{
  "n_kv_head": 2,
  "norm": "rmsnorm",
  "norm_place": "pre",
  "init_std_down": 0.0,
  "decay_fraction": 0.57,
  "steps": 11222
}
MLP neurons of a small language model. Each row is named by its layer, matrix (gate and up: input weights) and neuron, and shows model dimensions 0-255. Each number is 500 + 50 x the weight over its row's rms, rounded and kept within 0 to 999. Numbers have three digits each. A neuron's up and down rows have the sign that makes its largest values positive.
After each neuron's rows, "fires on" lists the tokens most often at its 100 highest values on Wikipedia text that the model never trained on.

L11.gate732:467459527400429551547419551518513485508517453533485454511370596480557467493518545599582507478538572480527552513610478488511464461486626474444485561553487487547467518480471492459547567424512538440458482541573485581478444495447531440605407478506441481539445452501473458476552489458523481548454483443496477545429493480501390565494553481469573498491493412463540500491470539501456405505385498525582529535441531470520459492488410450463560514606634505475480494539438480431486553500595520585554377407567496484421426459475570378438443496462546533512584516455541568500562399559512454513527456516516549484489501520484528451571414462469467456555565509486541550525591482483528464468617541455503497429501519473535523476503504565517525492474451539511471539428518570439469432496523393
L11.up732:570466507502536612546485561477465494403543490464490485454516550537525606421559477627543509489465585553397569460503481537545516432507581456493493506469464476466540463464406522431451470519563498556408496537572478512486508476462533620461428463527411473453569540529485445459463490544504505532430564484521506452521521426519457487517603491451569458584568406511554488398431437435472469508461557396513464531505523498472520506474494547460410492542543537438536499439516546520423558490541522488428445467589454476471520510494515521423454511454570557536586502419492572425608497389517472432487572513531473461542509546392507528445435528484488501490516522536623458503474472460527426443481500418494508555531597446571486513477518524488485528423536529535459430512616538480561502520559509
fires on: ",", " was", " of", " is"

L8.gate272:424456480524503461535453538477498527499513510544522616537374508526487486451465473482425468484530531505518464474499557429516544550543478422516543529528449460398430518486538426444474489494498515589541421463425504489575499593456400509546518483570488571532452414530421548533520439516532553435465542571420487537425483425490496535480496532488482637545603605472532511472591586428507467576401574501499496473452510516490355545415465425468504566485488530487544546427522455502479531555565526582513518640450450520469518519492399488505581561491471571543520437555459446554468489539506494507421359466522483511522597465490453515556511567518519410556631447501465514548467551478537468503428390493441465505508507479460528535415537460518430443494529466514446491584436575462582477507494496
L8.up272:452542525451471562503516492494475605494499457454439544439509472539497432470533499547503496493480410447500529556549511515534483413538471554607548566380563482515489501557507464572515491493451539483533452481564426495503516560546500505561429512436484435483482479567484508553468402480566504451496487427527466553488575544483507435453572545499446547505388451464384446474560574513451601483532546522573510472413562514554617500501534468536538467549536494415467461545513594493450480487528420421514604413520557580567538487495520542598441429459575440512522495503541523488552484514525440466501567463437415514523561420543523401461453502500485487419567530477488414473433567551549486543489456437490561517505456530518563501602517546443461488546464614509524476466557424507408495465498493
fires on: " De", " San", " de", "ze", "us", "or"

L6.gate530:363497502594527523536377561481507361585459547608554439475482518498589526466520515469476519392496617485535416515584480409428549525501583509493514502436437514532484546384501472458523568508454456516484463612451474433548574449465550507472507487550465520563462570464418497598468546547532444533413583509623525437481434488483535528430576502494510495495484496587548628562517490554443576513514446505359614503471469528517461539508578544533539496457516577460496452476565545383476468461490558451461516471474511520502525551508511590464514483465532447507477529461428533488498500492591568383557501511477502517549560532468393505539455507449508498498497465474519543488547473561515453506495485507439514481515474451420496485538571495502474444519501457519466413420439535533504581524440535
L6.up530:463540553451405532478514493490466440396577447519474443549471504569485415480368398423471525479511526470568542417473566436512560449535487442412540524575387519509560461552468530512458469540440447475585498519458613549526486451478511503535454470474513570489457474526526489418454564515544536600466445485517464526503505564505531472409477582489484553538533513573481478477447557565497574476441518430456536573542488484579478365455469470571474538523524481520509485522541475495464510504557530538431477592602504539516491523455428521521612480523496497539556514498530578540510608512432462409410486493405507488507456433489519564562517491483496421529458565402547439554464478447576434519512459536500502519588639525544576469528554496495480445532499506485547559481436512545471518599475580
fires on: "fe", "ce", "il", "an", "w"

L12.gate811:363557569513527542451466476446500440538504580489526507398392539486569596440510487487460493474564490541529416463523459514589448511530515547521489497494471514511578500545499506447448565486582519584546542571521569496601513552499442586607434458513485502529511466490553527491469443484405462539553478521419511498509483516526541497529520559442505530564470463418540507518539508494545530490417478461457477541502568524525471536520499528564565431464594501505527538426488577435543461563571531467526577486483434546514484499528485504509468477409572516361544370512442491546485516519384524451463533465579417535558511466479413514598504562511471528483556390472538482536565587534371440466415505463487559490498620437468579603528446472460446500504410511540494428507479468429490407480475486
L12.up811:549506419590511558482521534571603528584485499426463619314547483552534445465607476406432550532502546510510522487493562450515537504545484521512414475504618454471545493533482483449487489457517545518482526529500534385501528586539501483550431439545453415497502482512494485543522554492480507482621505460562453465430468462418473462444511512447494437467614497488488471489439475420524583520599448488537514520553525546413481471464595497517465525512560583510484468500494563544517498559496539431529507472504589553618559627518520493548466584559479638504499448427455531511539467485459476440480527460510472555536485497500516556522504586410509520463512483480522504435489441504554472471513478452510579535453519448513534462552464544347488601597393516538474466524539530508581494568398380
fires on: " de", "app", " De", " di"

L3.gate26:392510535502473576502579469518594495486411483499541468510453459510585516534540519553596545546486500492536509498515516450559516399504555490435480452473414475572478486480454580567459458430558509551532567537530572508451518533490491475452503519451502431473544435458513459583494582579545456533391608582539460456530502575597440485527433447580487468467486479645516456454475552614583422460580461518515521439481463465492475497446455460464519494473503497490477444439428475527517540484564380512470539507405486476548466630529499580539522531574462442490481652520541570587530506468567420568490516442458506487514515497519478558510523475498450580504451514495457471497426534498440465577432491524482510497545440474568525537563389356460528537485474538534575499507464477618656456438481413
L3.up26:529452424494524474466531438501510504525440575525518567471511488526511469445504441515511527391487559458550378484485522498559532440455456496487480540513527538538461479603602474585521461474599484515472520572545469491480535610587539441464488566455477437539537485436397484465531528469474591517457512555504524465564494475549571544484560550515511487462564444511425487486460467518555495530594404470438521471493574482477459470501472519511520501521423485471442480507487619477601544485598372561505500458491515529418524533486553549510567550458512486495487556516588563488517453501563572468562553543473502471443455512512468550571387540553524451432472584501482533497427554488446471487432582491487457482538552519449483574613437405364475490541452417541570465493567481496513397458537505
fires on: "u", "in", "al", "ot", "en", "et"

L11.gate520:572458357485507498433514475513491511544571535413497524536432607501543572561539480428526474428449555487538492534484455530567584556494489507530555442547411535531487514523508473501535511472475612603515475464504436502607482524468455549462563489455549509514539369432481491498448550463478569417600513425480442525440508457496519555590547467514506525573485547517484473402490525428543499430495535550498628501527510421504431561500468461483601459501505445508549492499420540534470475507584499522507604486546470463464443477504463519541489524509518517500482525457583519512472501430551553526548499441412541499483474539437448478569386428496510503509457457481550521580493557473519660507448498533497499525511407510548491513459522575486471467563419381504460568488512524420559483492556509
L11.up520:544505448598490490456417510648499433503559506563474496504594496485568460501511528453474603427520497449432447374457409480523517438575524554506474530498524530416453496455482389514453585572455505515495548547480466461487459490527443651492514489426446538465477513421417519492543510481431486446506577457468536534498487465535486457536528580525439445545585438473540513574501509466498508517539466538531520450511562491528543412594549420497465433493512453453430547449512526548454521491534482546548516475469527456643477445599454412490463537514538501432506558452512494594492535523448541498551514497477515482462458465573411511455459423527581543519483472528539469457518579426530490419480537494527559455365462457440595426546551500565473516389564506506419495544700569553477487506486607
fires on: "\n", ":", " the", "|", " Re", "th"

L9.gate312:459525517527379546452417532423595517538555565519375516564445440583496482455532499482495496427554522431560446585458523498552451549494541451491428519473523526457474461467511419419595486473507550471474546548480492501505399406472460487525474474539570493480457586483500542515458420414542562513513536432505392499490401540528558495483479508510507461536477484525502578429489488482434520463476498523582567493476560505629450490484473509473511611600542516596451506482466534502542434444520492499545405442447620557526445510577478463561499442606593524427496500571480538555529540505574446524463405524455533476513561473503484493525486510561507480415511385392494445462440427495495491517558356608627530478482497465481518545507651518533437459459438496518482525440532449502466547490380415
L9.up312:450442571513429537453436566465564458450529506441500463593510391508532544518517565509506421454522448489558465623439527507546465545456492474480496494468390545443471484435475489427519517533431520522478507493519501494502470383534477584489487473576498504568534530434519506505408441497437493445575524528478463539469458490551614515500475460549475446592478516541475540413499456518504426450543499412514490484484525486529422629554550480565522553546495476641502531492438463541524395462481508483420475582398561582557448543604456439558488449577592628451411471510489517476428545484595494490441442547517454507506447560569489406456576477491486447451521536514504438505463486470468449568460435589445431510583526504480449459466466470484446506477527528550508476435542562460515590501432486
fires on: " \"", "'", "-", "\""

L12.gate586:503616495503561531583562461600453413418460525527513494449476564559536522525445422566515492463449502470514485432591460425482402518552605509463542554489341459602432449497480559453495523457522451473413498516548541475542574443495503536566525390545562475525520552467532484519467510389617539501394486584523473497479479474606443539560560523551592433428565483490556495592457507507473543464486469516537569417419524543502575561583565465519543493504522527462519557465569459500459462437485491529522495501470536505476566511539516489523394485532553570586517517385503451522632486502458504514456461423492491458449434504532575552541535446549470467518525525474506493534548451485553433474572568439455390366531605419510501496508534483410481567412453548564501452518489470460522500444486487
L12.up586:486568488544518615547619502511473433420543561471538509496538486470508519438489482583593533541493559452564528537509525525469424491446526482514477498442556477441535444493532493493547486523433533575556549455472534544558530520518479607491481501562509460445605391519448483536515515487548534511449426615498571419472499471557465485498507502467544462555525382502555514592561466521519454442453455496475532570441419490561529448517481406521514506453494475635560526538596481517523502482466541518573458492513524430467567497529564531512477469583559558504497421487574497524472527559529626526422607444513407497522547436504481476532503529517489363557576588562498490546448474423510481438498516427494532483444572430561423491449488511530315554509429496438477551581552462474532576463502535
fires on: " was", " were", "ur", " is"

L5.gate199:459553529553546525566535511439502497512370569543624490551490432432480563520525503440455494589507503531493486494524441417557504390530566542566554652576391476549484473478439477536459497518476481619502540556466471474643609525569570545524525547498493457564559531552466441503446522486604512494434564584524489569426499465517414530487406555507540477462518469631507499576540542590515521506477462542385604448485482491445495521479499496527422464617459512455480450452431522502561547339506536524403549494441499466483438482520498520481507554479457524468499558419573527515527450551482446481521457516539455528544562545459516506430436499515488433485488547496545408503474448491491485533451497529471531465514512369578503540559519507451436476553429410566484423489451456503468577557491488
L5.up199:584518477522539490508484553471472556445427515487449491402509491545469536481520348475486489496500503478484441435523513465527589456417551518514530545567444533532596459506480363508502543483535535552486473430563614440520495419544518487544499557530503529360541471508431504507423513495419476468474549467452547566554484520493532563544539585504537486553483419461482471531549445524563557468434483566540543479519510478478557474495538542566600475688574571472597534537454482589524577468562521467427520491464531541529549497435470485567520568475496475595439501469570541459532544498547536468538522421421526413508508443452513542479543457513461589500493450527520518554523533436475519507555561457520433534561418475549551425560412509420531552566476546528550514546517451442453541479459595
fires on: "in", "a", "now", "an", "al", "ce"

L3.gate541:558437473459447492568494524557493506499502422391457559436466457447514452418526467465515543521479555444520521565407586417549488446586527384518517559462529500402508498553478500525519455444548517480520507613578496494523480471519499541476557549535563418568560419501487544465552551479546490540573429488505478539450566449450532518564469495429508606466537494607483458493512489616536431512563524518535469529447563562483470556591415569506607477583456472522502521565406540374439562539499494556498545567514492443436457463512515506541451515527553524483461508545473397474522519359554556448540453470474530482509541382541450485525439582477447526527513434511396444410456558490516484494601547502556476470488535468532466448496427614523469507541477493561493551522522432490504630600507377
L3.up541:524459506467576426550499508463474411485521538490467476583434503367515521488496467604514506470480471443521558532448642510528443488593451504489478557576455432545539555486510479555485483522499520438554574562482620471513587497486562517462534487470542511523572428429479489552432461508576419506562524590507603485604510465467537554550421479418451544558528603518431509604463426501506422496538495513520419490412539495449485514540589516438475453498445536531581511530490528471440521529404581501550586439532529464410515461556513463458382556470511498466478451583511490433482574411565574518430566478501511560428573540572424478577516517453570528528525546429524575429611507460513444520496395492490411515513509526496469512413510500556551489556541448464445415497476477490455489505507461
fires on: "ic", "mon", "em", "ol", "les", "ity"

L9.gate352:462532469525567545461477501558480517556525548462513548517467509552555527462567595489526479580504454406533444485479493542519516566566522517481448574477463514499386561562478478529482549479584449462516477499556486446534503527523486538463483425493437576538543369420420481591600591506475414426491483454542492487499481553501427454485542508464495621415486493543526487552477487585524557562416534506491578553488512529469555543555516502540454528499464522444593601443476365403499525592482525512445442559425544454481511580519496467485629394400524587495528573420507492523595513509629449544460467489461508497479533477407602535510421508459511563525458466470513478577571472479534535552418498476586408471487455466503523472491481439433512468483509468585447408535575542481458500495538530
L9.up352:429448485528455542418511577553449450612499484470548508535474577549529366537491520471615498568532510506432496449492511448456502537458482521420513586522575507461467595548491579564484458530539399557469471616402449514600457524511565490457539486591516531455450442508529631543580492512525495482458518427574386503556556556477561529487601501396506493467497547485588528537539392463520568508583430458413541502531496431535471563564401508456364469502529504400515465403506516478551486526528654517488449518463439500524483541535497490504518453447560439450464486531541506472468472554494462464513461569541470509508484436470419531410435476509475499430514565491515528542538393501453474528459455532480506454510482558446541496460488512493565436493531485556454523549536538525482516454494500
fires on: "u", " =", "is", "ation", "im", "au"

L9.gate163:458391471527413527545494575415451489439472467488424558575516513540522584421444473460493558491442526470403504538459469452423464452533549496447522437550521469472536465416557405449508414541536449479499466603471483530497500483479529465489482551613510379539433600502406527499540471455448484527420526512443426543404518477500479517420548539396469450509508533425592530492528463508510524442462431478473556506501570504486388518506528513511572493547489544495534520453510502450481503466566506618495525477560509513417536516482458494507446416558553513469572598558484574492574432558502412455485419553433480496569550434479532524478521467458537456529526515405543590536499487512489421536544350538530425523433527445426499527507550466493321401438475504520520457592499484544483488464472431
L9.up163:483407484619471580442539559484612536491472400492516489589502429435512535493564547540494588486509499475546518535531494506459465481428455509512434449513420517428601577458521508536508479448491488470544552458465430492428492499525543497537567574443494539423500529527447516550516522561603437485510455488520479500473557394470502540522501431451473419541438432536477478485491493547597459406480499491523385469548509532520484567394702416386509489558449582474514489478534413573508439584379431474521514484461480469471448524481585564446527566584528547444437525564505505536524465510502407503607452572499493523483550512506551499565488527565430420518544531510484564527491469453531459495534534492538404528531454476563518552474478489571439507544573466499489486527525467517592508535549447
fires on: "-", "am", "tin"